MLP neurons of a small language model. Each row is named by its layer, matrix (up: input weights) and neuron, and shows model dimensions 80-143. Each number is 50 + 12 x the weight over its row's rms, rounded and kept within 0 to 99.
After each neuron's rows, "fires on" lists the tokens most often at its 100 highest values on Wikipedia text that the model never trained on.

L5.up1018:29 59 51 53 41 48 50 58 58 52 38 74 56 54 52 64 63 90 57 44 41 55 38 62 53 59 54 75 72 33 41 52 42 67 50 57 50 51 62 36 49 29 36 66 28 45 27 63 47 60 52 61 53 58 61 59 68 51 38 26 59 27 63 56
fires on: " |", ",", "en", " the", "i", "k"

L5.up967:50 53 58 69 55 61 47 49 53 43 58 60 57 61 54 42 64 50 30 47 53 68 44 52 39 78 47 54 32 30 34 63 28 66 58 70 60 47 27 35 28 41 39 39 53 50 55 40 62 59 61 57 54 38 59 42 34 54 61 56 53 61 55 50
fires on: "s", "ed", ".", "ess", "ic", "ers"

L12.up1011:57 49 58 69 41 48 28 31 33 51 41 62 50 59 81 29 64 55 26 40 62 32 57 42 37 39 40 56 51 69 64 61 50 17 51 69 47 31 50 60 46 47 48 57 58 64 60 65 58 55 62 71 50 25 58 47 65 44 62 52 64 49 56 50
fires on: ":", "al", "°", ".", "′", " "

L5.up429:40 64 42 54 62 43 27 74 28 59 70 28 41 49 62 48 36 68 60 67 51 56 27 29 41 54 53 50 52 69 66 53 51 60 48 32 52 35 56 53 55 42 60 58 57 57 46 45 59 40 60 39 38 46 41 57 38 54 40 67 47 55 56 72
fires on: "em", "ev", "et", "ith", "ol", "ach"

L12.up2000:43 48 42 66 79 45 59 55 47 41 41 46 52 49 56 50 62 28 46 57 64 57 51 63 59 64 71 43 62 46 51 62 37 43 40 67 44 49 50 38 61 66 49 67 59 73 91 59 50 41 66 28 68 49 40 62 37 39 54 74 50 69 70 46
fires on: " con", " pro", " Pro", "ro", "o", " ro"

L12.up928:38 50 45 56 37 58 56 35 50 48 36 55 45 55 38 70 39 62 52 44 75 69 64 70 49 65 56 58 61 46 59 25 49 60 47 54 44 35 55 33 54 50 57 68 68 60 81 32 56 44 50 44 33 47 55 45 52 39 73 44 73 55 36 41
fires on: " Ad", "it", " Is", "ut", " Am", "m"

L5.up90:49 34 55 45 58 61 67 48 34 33 59 55 41 60 47 57 46 24 36 36 64 65 55 49 43 27 54 62 67 49 57 39 55 47 51 29 60 39 26 49 35 51 44 45 72 54 80 29 48 41 53 46 55 48 55 54 46 58 57 32 57 54 44 38
fires on: "i", "l", "c", "ens", "en", "te"

L5.up1596:62 63 44 24 48 55 48 35 43 61 38 64 27 46 55 42 51 34 56 47 51 43 47 51 53 36 52 58 61 42 61 49 55 49 68 61 39 52 52 52 36 57 64 52 55 56 49 61 35 41 36 82 32 50 42 40 48 44 72 47 63 33 50 73
fires on: " and", "==", " ===", " ==", " or", " &"

L5.up2023:51 65 51 42 56 55 67 29 54 31 44 43 37 63 37 43 52 39 42 68 58 58 70 45 45 54 42 66 73 68 53 67 57 56 38 56 43 52 36 61 29 71 37 51 54 54 29 58 48 35 64 47 47 36 53 37 23 52 60 50 67 57 66 48
fires on: ")", ":", " =", " ===", "===", " |"

L12.up1757:61 49 44 64 53 65 51 37 35 42 67 42 53 52 42 41 72 09 24 44 45 36 50 69 56 43 62 62 72 37 48 64 44 55 40 55 62 49 25 55 58 42 62 37 36 54 42 55 40 56 46 45 50 26 45 44 17 37 37 53 39 42 48 57
fires on: " ", "–", " |"

L5.up470:28 65 36 70 52 73 52 34 44 34 62 48 56 49 66 49 27 60 25 35 27 45 63 61 35 28 62 43 65 51 25 44 61 40 17 32 61 38 60 43 37 64 39 19 58 60 66 32 56 32 51 38 45 59 41 62 53 81 36 45 39 53 55 68
fires on: " sc", " Sc", " sh", " Sh", "sh", "sc"

L12.up457:44 48 41 55 63 31 56 62 49 59 75 34 55 58 54 50 64 62 67 70 54 67 37 56 56 37 50 58 62 40 47 62 65 54 50 57 47 47 52 45 52 55 41 61 39 60 46 35 37 79 31 59 28 69 41 80 45 47 41 38 48 70 41 46
fires on: ",", "h", "i"

L5.up1962:25 51 49 38 55 30 50 43 43 38 64 58 36 91 54 44 60 46 39 35 80 63 65 53 53 40 53 59 78 39 41 56 53 43 52 48 37 50 53 26 67 55 47 33 36 48 40 52 45 58 52 52 46 56 56 53 38 47 53 48 49 43 58 44
fires on: "ed", ".", "w", "lished", ":", "led"

L5.up265:43 33 35 35 53 59 45 35 41 37 41 45 55 60 60 37 46 55 50 59 38 50 58 49 15 45 31 34 41 49 52 62 55 66 62 36 64 49 72 56 53 62 52 39 54 49 55 55 52 38 45 51 26 51 61 49 36 63 48 34 49 58 28 69
fires on: "it", " it", "ce", "000", " Australia", " France"

L12.up260:46 48 22 54 62 41 59 32 39 54 60 41 48 41 51 38 43 51 51 75 42 45 44 45 53 44 56 61 49 42 66 66 65 36 47 42 45 39 30 45 42 58 36 53 46 59 61 55 58 43 50 68 54 50 56 45 39 53 68 61 55 35 43 62
fires on: " tr", " Tr", "t", "le", " st"

L12.up2017:41 44 49 40 39 68 55 57 33 45 37 37 59 38 49 55 53 47 58 56 69 68 61 50 63 56 53 50 41 57 25 49 23 33 52 36 57 57 40 52 40 55 40 50 30 55 37 45 68 62 43 51 43 49 54 40 54 43 51 52 43 51 64 61
fires on: " I", "I", "\n\n", "t", "g"

L5.up905:57 52 53 26 37 37 36 42 39 56 55 65 34 63 49 56 56 32 49 40 42 52 50 47 44 51 49 58 50 48 57 41 62 50 42 46 34 47 32 50 47 53 40 63 48 46 42 54 67 36 52 60 41 44 42 20 61 62 73 41 44 27 13 32
fires on: "ent", "ing", "ro", "ment", "ation"

L5.up1152:59 45 25 60 28 46 54 61 44 70 55 69 67 43 47 53 48 64 49 60 39 60 44 52 56 54 47 44 48 35 57 51 44 60 73 54 41 38 40 29 15 45 42 48 52 44 41 48 39 52 62 48 51 39 36 48 60 64 57 53 57 38 47 44
fires on: "ed", "s", "ated", "ied", "ered"

L5.up1133:51 51 28 63 48 49 56 64 57 59 57 62 56 17 39 50 49 48 62 41 56 68 20 43 58 52 61 45 47 46 60 77 60 38 47 51 43 28 36 61 48 47 67 41 44 55 47 48 53 59 42 40 34 38 56 50 61 36 66 55 72 45 71 33
fires on: " the", ",", "is"

L12.up1192:63 43 50 55 77 54 50 44 58 35 52 50 41 46 50 55 46 47 44 56 37 50 47 41 53 38 30 47 58 64 48 43 36 21 78 36 71 30 56 30 64 60 68 53 39 70 47 38 55 51 73 71 69 33 34 61 43 69 80 60 27 65 56 39
fires on: " V", "ov", "v", "o", " ev", "ev"

L5.up842:44 53 53 56 30 49 58 66 57 34 54 56 55 45 52 37 49 47 39 48 51 60 69 62 50 45 36 42 30 55 20 42 32 18 41 24 40 28 58 33 50 67 51 65 38 52 40 36 50 36 47 52 55 30 50 55 36 40 23 76 36 43 65 34
fires on: "ed", " for", "an", "un", "er", "re"

L5.up1703:35 50 84 39 56 68 46 41 46 43 30 41 69 47 42 37 43 57 49 37 35 55 50 33 36 62 41 56 47 47 42 35 48 63 56 64 46 36 59 28 36 42 39 56 50 33 58 34 65 54 38 54 70 49 54 52 64 56 35 47 51 28 51 42
fires on: " |", "et", "e", " /", " of", "ene"

L12.up1224:49 42 45 24 71 58 58 40 43 56 59 48 53 38 55 57 61 16 55 52 63 52 42 40 36 54 63 54 41 37 42 35 34 60 35 45 55 42 35 44 78 57 46 72 71 62 61 56 64 46 37 52 39 55 47 58 61 48 37 56 61 55 40 46
fires on: " pro", " ch", "ap", " Pro", " ex"

L5.up1386:48 63 45 48 35 32 52 47 60 30 51 49 43 57 53 59 32 78 58 38 69 51 51 59 59 54 45 38 63 45 63 49 57 62 65 43 56 55 44 39 57 45 45 55 50 65 44 35 76 54 64 43 40 59 40 47 47 53 47 74 63 53 58 45
fires on: "ad", "m", "it", "d"

L5.up295:38 59 35 32 50 32 42 43 49 40 19 29 59 55 64 58 47 56 55 66 56 64 46 68 56 72 42 71 28 45 30 62 42 56 63 80 45 47 56 62 52 44 59 73 41 43 74 46 59 60 50 71 52 65 41 46 32 64 74 66 55 49 59 57
fires on: "'", ",", " (", "ov", " ["

L5.up1877:32 59 52 29 46 53 35 39 61 45 50 66 52 67 44 43 67 61 55 44 53 51 67 35 57 46 36 52 56 42 30 67 76 39 48 39 54 45 46 40 64 49 42 32 22 65 51 73 57 60 70 60 38 35 58 46 39 37 58 65 40 58 58 57
fires on: "our", "el", "ch", "ver", "her", "yl"

L5.up1286:34 46 25 39 51 36 36 62 44 55 38 72 47 48 44 34 39 56 48 48 37 55 59 44 47 55 45 54 36 54 46 44 41 35 50 75 50 44 61 52 36 55 45 43 54 53 61 47 71 51 57 47 41 31 43 37 62 43 40 50 52 35 41 53
fires on: " be", "s", " one", "e", " not", "ered"

L12.up1965:43 61 47 33 70 50 55 62 37 35 33 57 54 54 50 68 53 59 46 42 29 57 48 46 69 54 62 52 63 39 41 76 62 57 49 66 43 42 59 77 41 42 50 57 30 42 54 36 62 63 40 48 48 40 51 41 52 44 42 48 52 44 42 37
fires on: " as", "i", "ur", "ath", ",", "er"

L12.up1245:46 56 48 38 30 39 60 55 55 42 51 37 44 35 51 36 54 63 60 53 62 50 38 43 68 67 60 34 28 38 39 67 54 61 48 32 41 40 45 88 43 45 36 66 16 54 60 62 62 44 21 78 40 49 41 54 64 46 46 51 41 63 38 48
fires on: "-", " \"", " (", " in", "are", "in"

L5.up525:49 52 54 48 38 52 64 43 38 45 19 36 42 47 51 65 35 46 48 58 49 76 57 67 45 54 43 60 51 40 60 34 45 47 59 29 42 57 55 66 36 45 47 58 45 46 56 71 54 40 49 73 71 26 66 47 33 48 74 41 65 42 55 65
fires on: " and", ",", " (", " ===", " |"

L12.up1899:42 46 52 36 36 52 27 33 69 69 30 40 41 34 52 38 40 51 45 58 37 55 51 41 41 61 36 69 32 47 58 54 62 33 52 49 53 33 60 42 41 56 45 54 51 64 75 63 29 41 47 43 42 42 37 55 56 52 50 43 61 47 44 61
fires on: ",", ":", "°", "un", " disc", "cc"

L5.up223:43 41 35 49 39 42 63 50 35 50 61 43 42 61 47 55 36 66 61 30 56 43 43 37 15 40 22 37 40 65 63 35 40 40 74 60 50 38 20 50 42 61 38 37 55 51 43 46 40 63 48 66 66 43 44 54 61 24 63 62 35 46 17 64
fires on: "y", "o", "a", "am", "ar"

L12.up271:58 47 51 29 36 47 54 56 51 49 55 56 44 38 64 24 40 46 22 39 63 72 57 48 55 35 48 65 49 64 65 38 46 42 68 58 26 53 39 23 50 65 66 68 39 35 52 51 61 50 56 59 59 66 44 54 51 61 67 49 49 56 62 25
fires on: " v", " V", " ", " Cons", " ev"

L12.up381:70 51 53 61 37 49 56 49 34 36 49 33 47 49 32 53 63 30 65 53 26 66 51 34 34 48 60 22 56 72 52 53 55 66 60 37 51 62 36 35 40 47 51 43 51 53 48 33 54 46 73 41 66 61 53 57 39 54 25 62 45 40 40 77
fires on: " ", " (", " over", " of", "-"

L5.up667:22 51 64 47 50 48 58 57 65 50 41 26 66 60 48 47 52 51 48 30 36 44 61 47 52 59 45 36 58 62 55 73 74 47 55 43 54 56 25 51 51 53 60 62 38 52 38 44 32 74 48 63 30 55 28 48 42 32 45 60 61 62 44 32
fires on: "i", "ill", "em", "im", "y"

L5.up1549:52 68 37 53 48 71 50 23 56 61 54 52 40 46 62 41 59 54 58 43 44 52 60 47 34 46 41 50 38 58 49 51 51 35 54 49 59 23 66 55 56 50 63 49 37 51 63 52 36 52 58 45 56 49 55 46 62 53 45 52 60 42 51 49
fires on: ":", "′", " by", "ced"

L5.up328:38 64 48 78 48 48 68 52 50 52 34 57 81 71 48 40 23 42 41 52 54 63 55 62 74 40 25 38 45 49 66 22 60 42 58 32 49 47 53 54 39 31 58 46 36 72 39 58 63 51 48 44 68 53 60 37 50 36 48 51 66 33 42 61
fires on: "th", "ast", "est", "h", "l", " of"

L5.up1100:50 55 62 44 46 52 46 48 62 46 44 58 57 41 69 46 43 34 53 58 59 49 39 60 61 58 65 55 62 52 58 40 69 59 65 72 61 53 40 46 74 43 22 57 66 61 29 57 48 54 59 61 59 57 46 39 54 41 58 46 54 51 36 55
fires on: " to", " and", " through", " from", " or", " "

L5.up342:52 44 54 42 77 66 48 57 43 29 48 63 69 65 59 27 75 57 35 54 54 49 56 47 47 41 56 40 58 43 69 45 24 20 66 74 67 47 70 62 36 38 38 45 44 70 59 65 61 70 63 62 45 49 55 33 54 52 42 66 48 34 37 42
fires on: " of", "al", "av", "ect"

L12.up1878:67 53 45 27 72 29 45 46 40 53 41 55 43 49 62 65 43 52 42 69 29 68 46 52 57 48 48 62 37 28 51 69 63 43 52 59 59 48 55 51 64 46 62 57 57 56 62 35 55 44 37 53 26 55 49 69 82 46 36 48 31 40 44 39
fires on: ";", ",", " D", "0", " |"

L12.up1700:62 52 42 65 38 44 69 47 51 60 45 43 40 58 58 63 51 58 41 47 45 71 30 56 72 65 40 47 50 64 44 38 36 79 32 53 35 47 58 05 43 39 58 46 48 63 33 47 51 43 37 37 43 39 43 40 50 53 54 69 47 42 22 70
fires on: " K", " Ch", " W", " C", " ch"

L5.up1508:56 52 27 59 56 33 52 24 68 66 44 43 53 46 52 68 44 62 50 26 48 58 31 53 53 54 48 52 59 59 53 45 27 50 46 51 47 66 49 43 21 39 60 54 48 57 34 53 54 39 61 41 33 55 63 58 68 51 64 54 52 41 62 68
fires on: ".", "er", "ac", "a", "'"

L12.up1914:63 28 51 20 40 59 57 42 31 47 32 29 62 35 40 39 40 74 52 42 49 43 42 67 59 17 38 54 43 45 49 68 60 30 55 56 24 53 46 48 45 50 43 47 61 61 69 49 41 43 57 50 75 42 36 74 46 37 33 53 52 53 55 35
fires on: " K", " H", " \"", " '", " S", " Sc"

L5.up1690:62 54 43 53 46 52 50 49 53 70 45 76 56 65 63 37 54 50 41 57 52 36 50 44 32 57 52 63 53 50 50 64 64 55 45 54 41 42 53 52 65 42 62 67 40 30 51 27 50 44 50 67 70 33 32 26 27 24 52 62 40 60 60 46
fires on: "en", "w", "it", "u", " he"

L5.up1166:59 48 63 34 44 42 73 60 56 54 29 55 53 54 46 77 67 38 38 38 40 57 34 73 79 60 36 50 47 65 48 55 33 48 43 36 20 35 53 55 30 38 41 54 50 46 45 47 51 52 41 63 55 60 50 52 33 51 55 38 50 23 59 47
fires on: " C", " L", " Ch", " S", " M"

L5.up1558:53 48 45 57 39 50 52 55 58 63 11 54 64 73 37 58 36 45 58 31 25 38 47 55 50 36 43 24 39 50 35 29 63 25 50 74 39 44 65 25 52 38 44 53 41 43 82 38 53 38 56 68 46 50 55 44 56 38 56 38 56 50 64 54
fires on: " be", " Be", "ent", "e", "he"

L5.up50:42 17 58 43 60 64 39 40 60 62 48 61 66 40 51 42 73 33 49 54 55 54 68 48 57 41 40 62 30 06 60 62 48 61 46 50 55 51 25 40 40 51 25 64 38 68 34 47 42 43 56 39 40 53 45 59 38 64 23 57 70 33 24 58
fires on: "ch", " ", " Ch", "r", " ch", " rel"

L5.up1089:56 48 49 47 57 43 54 43 59 36 44 50 34 57 44 66 53 31 42 74 53 34 46 45 42 24 40 74 55 36 46 36 38 78 58 66 42 54 66 37 67 66 39 31 29 56 76 40 49 55 54 45 53 21 49 72 55 34 32 64 41 40 63 57
fires on: " of", ":", " for", " on", " to", " in"

L5.up1698:52 59 50 38 51 63 39 41 59 31 53 46 42 53 59 48 29 38 73 34 40 37 21 67 62 29 39 40 49 53 30 55 41 40 44 44 49 45 64 64 21 46 48 25 39 31 51 31 48 61 40 65 55 54 59 45 66 54 44 29 66 65 35 61
fires on: " |", ";", ")", " "

L5.up1659:44 39 50 54 62 52 72 38 43 29 42 59 49 45 61 41 74 41 58 49 59 54 50 73 59 31 61 45 35 43 63 33 39 35 50 47 76 47 58 60 27 40 46 36 38 41 64 47 53 26 22 70 47 50 54 52 24 65 42 44 48 43 34 63
fires on: " |", "ent", "%", " m", "-", " of"

L5.up1955:64 43 41 52 58 58 64 57 41 46 43 42 57 70 51 63 44 41 72 40 41 43 48 44 57 51 37 40 56 56 66 40 53 51 40 49 44 59 28 48 48 64 54 52 47 52 44 49 67 65 57 34 74 54 32 41 47 59 34 52 51 43 62 48
fires on: " of", "-", " ", "ad"

L5.up2045:66 54 57 24 60 51 54 53 49 32 50 29 43 54 49 36 62 37 44 58 69 52 74 35 53 45 66 59 47 53 48 30 48 72 54 49 64 66 48 79 78 66 31 50 58 53 40 62 34 43 58 46 36 46 41 37 64 45 54 57 61 51 42 51
fires on: " of", " ", " from", "arn", " for", "ay"

L5.up1110:55 64 61 33 64 43 52 42 42 50 48 31 49 70 60 42 40 35 64 47 55 33 41 56 80 28 56 40 45 54 48 49 77 18 41 47 37 46 55 46 69 46 48 67 51 67 31 60 55 68 55 53 39 51 36 37 64 49 42 27 51 73 32 57
fires on: " |", "%", "l", " (", ")", "als"

L12.up83:40 51 74 71 73 65 51 39 41 70 31 47 48 37 52 56 69 79 60 46 58 54 57 60 49 49 49 58 46 58 84 65 41 55 64 42 67 51 51 63 45 54 47 67 70 39 44 58 44 56 61 62 57 37 41 59 70 39 33 59 27 57 35 49
fires on: " N", " P", "on", " n", " p", "n"

L5.up196:46 45 64 46 36 35 43 38 55 53 48 31 58 49 55 58 70 56 28 52 48 48 67 64 44 66 68 53 52 43 67 65 58 58 50 37 48 43 45 23 43 29 44 54 30 56 51 57 58 43 44 59 55 54 48 54 39 57 72 65 40 50 49 50
fires on: ":", " ", "s", "g", ".", ","

L12.up1699:59 57 66 50 60 54 76 46 44 53 52 62 59 25 49 63 58 41 56 54 47 31 51 39 65 38 39 64 31 43 39 62 69 55 47 63 56 51 41 39 38 64 47 62 67 56 39 50 60 65 32 49 57 61 49 72 54 65 34 68 50 55 45 47
fires on: " ", " M", "."

L12.up724:48 62 59 48 47 33 57 53 36 70 53 37 44 39 51 56 48 60 61 35 46 23 58 60 25 51 59 48 62 28 37 22 43 43 45 76 43 28 59 49 31 66 49 50 65 44 55 57 42 67 41 45 37 58 37 55 64 57 52 50 49 27 42 63
fires on: " ro", " c", "c", "ar", "un", "ac"

L12.up636:54 55 43 49 34 55 72 33 43 58 47 40 67 46 34 52 53 74 51 49 24 38 51 61 52 46 36 60 59 43 34 57 56 50 57 39 57 56 45 48 73 43 64 54 64 45 40 43 47 51 69 70 55 37 46 61 64 76 61 39 43 58 62 63
fires on: " S", " L", " Z", "os", "s", "z"

L5.up451:62 52 33 31 60 34 43 51 42 66 51 74 59 55 51 34 62 67 40 39 69 46 61 58 43 64 59 53 36 50 50 46 47 35 37 56 56 42 26 30 56 58 66 71 52 54 45 40 49 54 66 46 61 34 49 57 43 51 47 55 59 60 61 50
fires on: "'", "w", "ial"

L5.up1141:43 55 43 63 49 57 32 41 43 49 22 47 48 41 41 56 57 42 58 53 46 55 66 24 34 43 34 57 58 44 63 25 58 56 68 74 52 52 41 62 53 53 28 42 55 62 43 57 52 48 64 51 52 31 40 52 53 60 32 31 59 54 38 32
fires on: ",", "ivers", "ies", "ays"

L5.up1742:23 33 63 50 50 43 50 62 44 47 44 70 73 44 46 37 52 59 50 44 63 56 34 53 63 30 50 43 37 51 65 43 53 58 58 49 65 54 54 69 27 44 80 57 48 53 76 64 58 45 59 47 49 59 57 48 43 43 27 36 43 40 41 45
fires on: " of", "ing", " to", "h", " |"

L12.up913:36 51 36 49 33 29 65 37 36 75 54 50 57 55 62 43 56 42 54 46 38 55 40 20 38 72 39 33 70 65 34 50 54 48 50 56 40 19 73 68 47 58 48 64 48 38 51 42 46 77 38 45 61 42 45 52 50 31 71 57 57 45 45 57
fires on: "b", "ar", "2", " b", " c", "h"

L5.up1245:45 72 51 36 54 34 56 59 72 39 54 33 39 66 65 55 55 45 50 57 45 44 56 57 43 50 33 56 54 65 49 38 47 60 43 51 49 71 52 65 77 55 47 40 58 77 54 46 59 42 54 43 48 41 53 58 47 79 34 41 44 33 54 55
fires on: "are", " career", "istory", "-", "ography", "w"

L5.up1827:32 48 55 40 35 52 47 46 72 74 44 41 49 43 31 61 44 57 36 57 38 32 37 68 39 51 72 43 60 47 36 45 68 45 64 56 60 58 38 22 43 41 46 55 49 31 44 55 63 35 68 45 84 36 40 51 41 69 39 51 69 49 51 56
fires on: "ing", "s", "es"

L5.up554:39 47 64 61 50 50 37 41 62 46 51 52 55 61 64 31 62 31 45 47 40 55 42 43 54 61 65 54 63 45 49 42 61 42 30 69 56 51 60 48 68 57 32 35 09 65 58 39 56 46 37 45 38 48 51 52 59 60 60 59 43 67 64 49
fires on: "stit", "ion", "or", "ivers", "ient", "che"

L5.up1861:38 50 35 56 41 64 71 41 53 44 45 54 48 64 55 30 48 65 56 24 60 58 50 51 53 42 51 61 47 52 39 43 32 50 40 54 27 49 52 45 38 65 77 58 39 52 29 52 36 60 27 51 64 53 50 53 39 49 58 35 55 65 32 52
fires on: "h", "ob", "im", "reat", "out"

L12.up434:50 61 34 45 45 77 49 45 50 57 59 51 45 50 47 31 66 33 57 46 39 53 49 49 53 68 59 74 51 37 40 67 42 43 35 47 73 37 58 51 32 49 43 61 44 60 44 64 65 32 63 53 47 43 47 61 56 51 47 61 46 41 66 34
fires on: " ", "art", "3", "itle"

L5.up323:38 41 45 46 40 51 62 71 50 42 42 44 66 42 45 62 39 43 40 46 67 49 56 53 56 66 35 50 54 49 60 53 48 51 54 53 67 56 67 47 62 48 60 60 31 52 34 69 66 39 54 46 60 57 39 74 44 58 32 64 62 61 57 57
fires on: "ing", "\n\n", "g", "if", "ical"

L5.up255:62 53 49 72 73 34 48 51 47 36 59 46 45 55 52 60 38 47 39 50 66 44 50 40 49 45 49 41 38 52 34 42 64 39 45 44 57 41 54 40 37 50 64 56 41 47 59 25 62 48 62 51 41 44 24 51 51 44 52 38 38 29 40 57
fires on: "st", " of", "o", "er", "ov", " g"

L5.up549:62 59 31 54 50 54 49 34 42 43 43 42 44 64 64 57 57 44 45 20 60 67 38 33 35 60 51 65 44 42 66 41 37 49 44 52 47 36 49 32 48 63 76 52 52 55 45 23 71 67 69 42 54 43 56 39 59 51 56 46 68 40 70 55
fires on: ".", "]", "om", "le", "'", "end"

L12.up435:53 48 33 35 50 26 57 56 54 46 46 72 53 39 66 40 41 63 41 51 43 65 34 41 40 50 43 49 32 56 51 64 31 45 53 58 58 32 56 55 35 55 61 37 44 55 44 45 45 54 41 57 41 46 38 38 77 23 70 53 51 57 40 39
fires on: ",", " ", "re", " there", " It"

L5.up1397:24 74 60 32 59 62 47 28 65 67 67 56 56 59 37 59 61 57 40 30 39 33 27 51 45 49 45 53 61 72 60 47 56 28 38 51 43 66 36 35 34 59 52 36 64 73 54 44 49 48 59 39 56 41 42 77 59 62 62 41 69 53 49 38
fires on: "s", " to", " of", ":", "us", " city"

L5.up399:44 55 57 45 72 47 47 74 53 42 45 54 57 34 48 59 30 69 62 37 56 27 58 23 36 51 49 76 54 52 36 62 57 46 60 38 43 40 43 42 57 66 39 34 40 74 59 67 53 56 49 47 35 53 31 54 40 55 44 45 67 44 42 66
fires on: "ion", "el", "ed", "her", "ad"

L5.up243:58 44 49 37 76 52 62 39 66 72 35 24 65 69 65 67 45 34 53 59 61 63 52 55 42 47 64 47 49 44 42 44 53 39 57 31 53 51 34 37 22 57 23 58 58 49 60 65 34 42 42 26 44 49 40 39 21 52 37 33 54 41 50 35
fires on: "y", "n", "d", "en", "i"

L5.up376:30 39 40 49 38 40 46 61 37 29 49 32 42 54 45 53 46 50 69 65 49 61 60 52 49 50 26 54 36 39 57 23 36 59 45 47 70 27 61 43 48 63 51 20 45 58 30 49 40 63 40 38 45 60 55 36 66 27 27 39 67 61 53 35
fires on: "ap", "ater", ")", "ver", "ly"

L5.up1415:60 62 53 23 54 31 56 42 77 24 45 38 45 55 46 40 65 52 60 55 62 24 61 71 48 57 45 28 51 50 61 46 41 65 45 50 31 58 37 43 51 60 50 51 64 40 39 55 33 47 39 53 28 64 41 47 33 69 27 48 65 41 49 45
fires on: "um", "ri", "s", "er", "is", "k"

L12.up901:33 27 55 44 71 57 57 32 36 55 49 39 47 32 36 31 46 51 75 45 62 45 38 39 52 41 42 43 51 52 59 60 74 41 50 59 51 47 64 53 43 59 40 48 36 48 57 51 48 50 46 64 77 35 43 53 34 42 56 51 35 55 44 38
fires on: "8", " P", " p", "y", " I", " '"

L5.up2013:41 45 32 45 47 58 54 61 56 38 59 66 64 37 53 68 53 32 51 54 69 78 47 39 64 47 50 44 65 56 57 34 37 42 50 63 49 42 50 49 28 66 53 40 52 69 51 32 45 33 48 46 35 47 45 45 50 33 43 48 57 44 27 36
fires on: "o", "s", "h", "th", " last", " \""

L5.up250:47 59 41 63 42 28 73 43 53 48 39 52 39 47 40 48 48 29 38 28 54 50 62 49 58 29 55 56 72 45 47 36 46 45 60 15 46 67 82 50 66 36 44 56 41 57 36 52 56 58 78 36 50 54 46 78 31 56 55 48 50 47 55 50
fires on: " called", " as", " call", "led", "w", " the"

L5.up1926:71 55 54 66 31 52 25 62 54 51 64 59 49 85 68 27 50 36 46 54 50 42 51 34 79 57 27 63 45 18 56 29 62 70 40 53 39 54 43 44 54 49 52 41 30 60 71 42 54 59 61 67 50 49 44 73 71 59 14 65 44 35 39 72
fires on: ":", "or", "ive", "id", " in", "ro"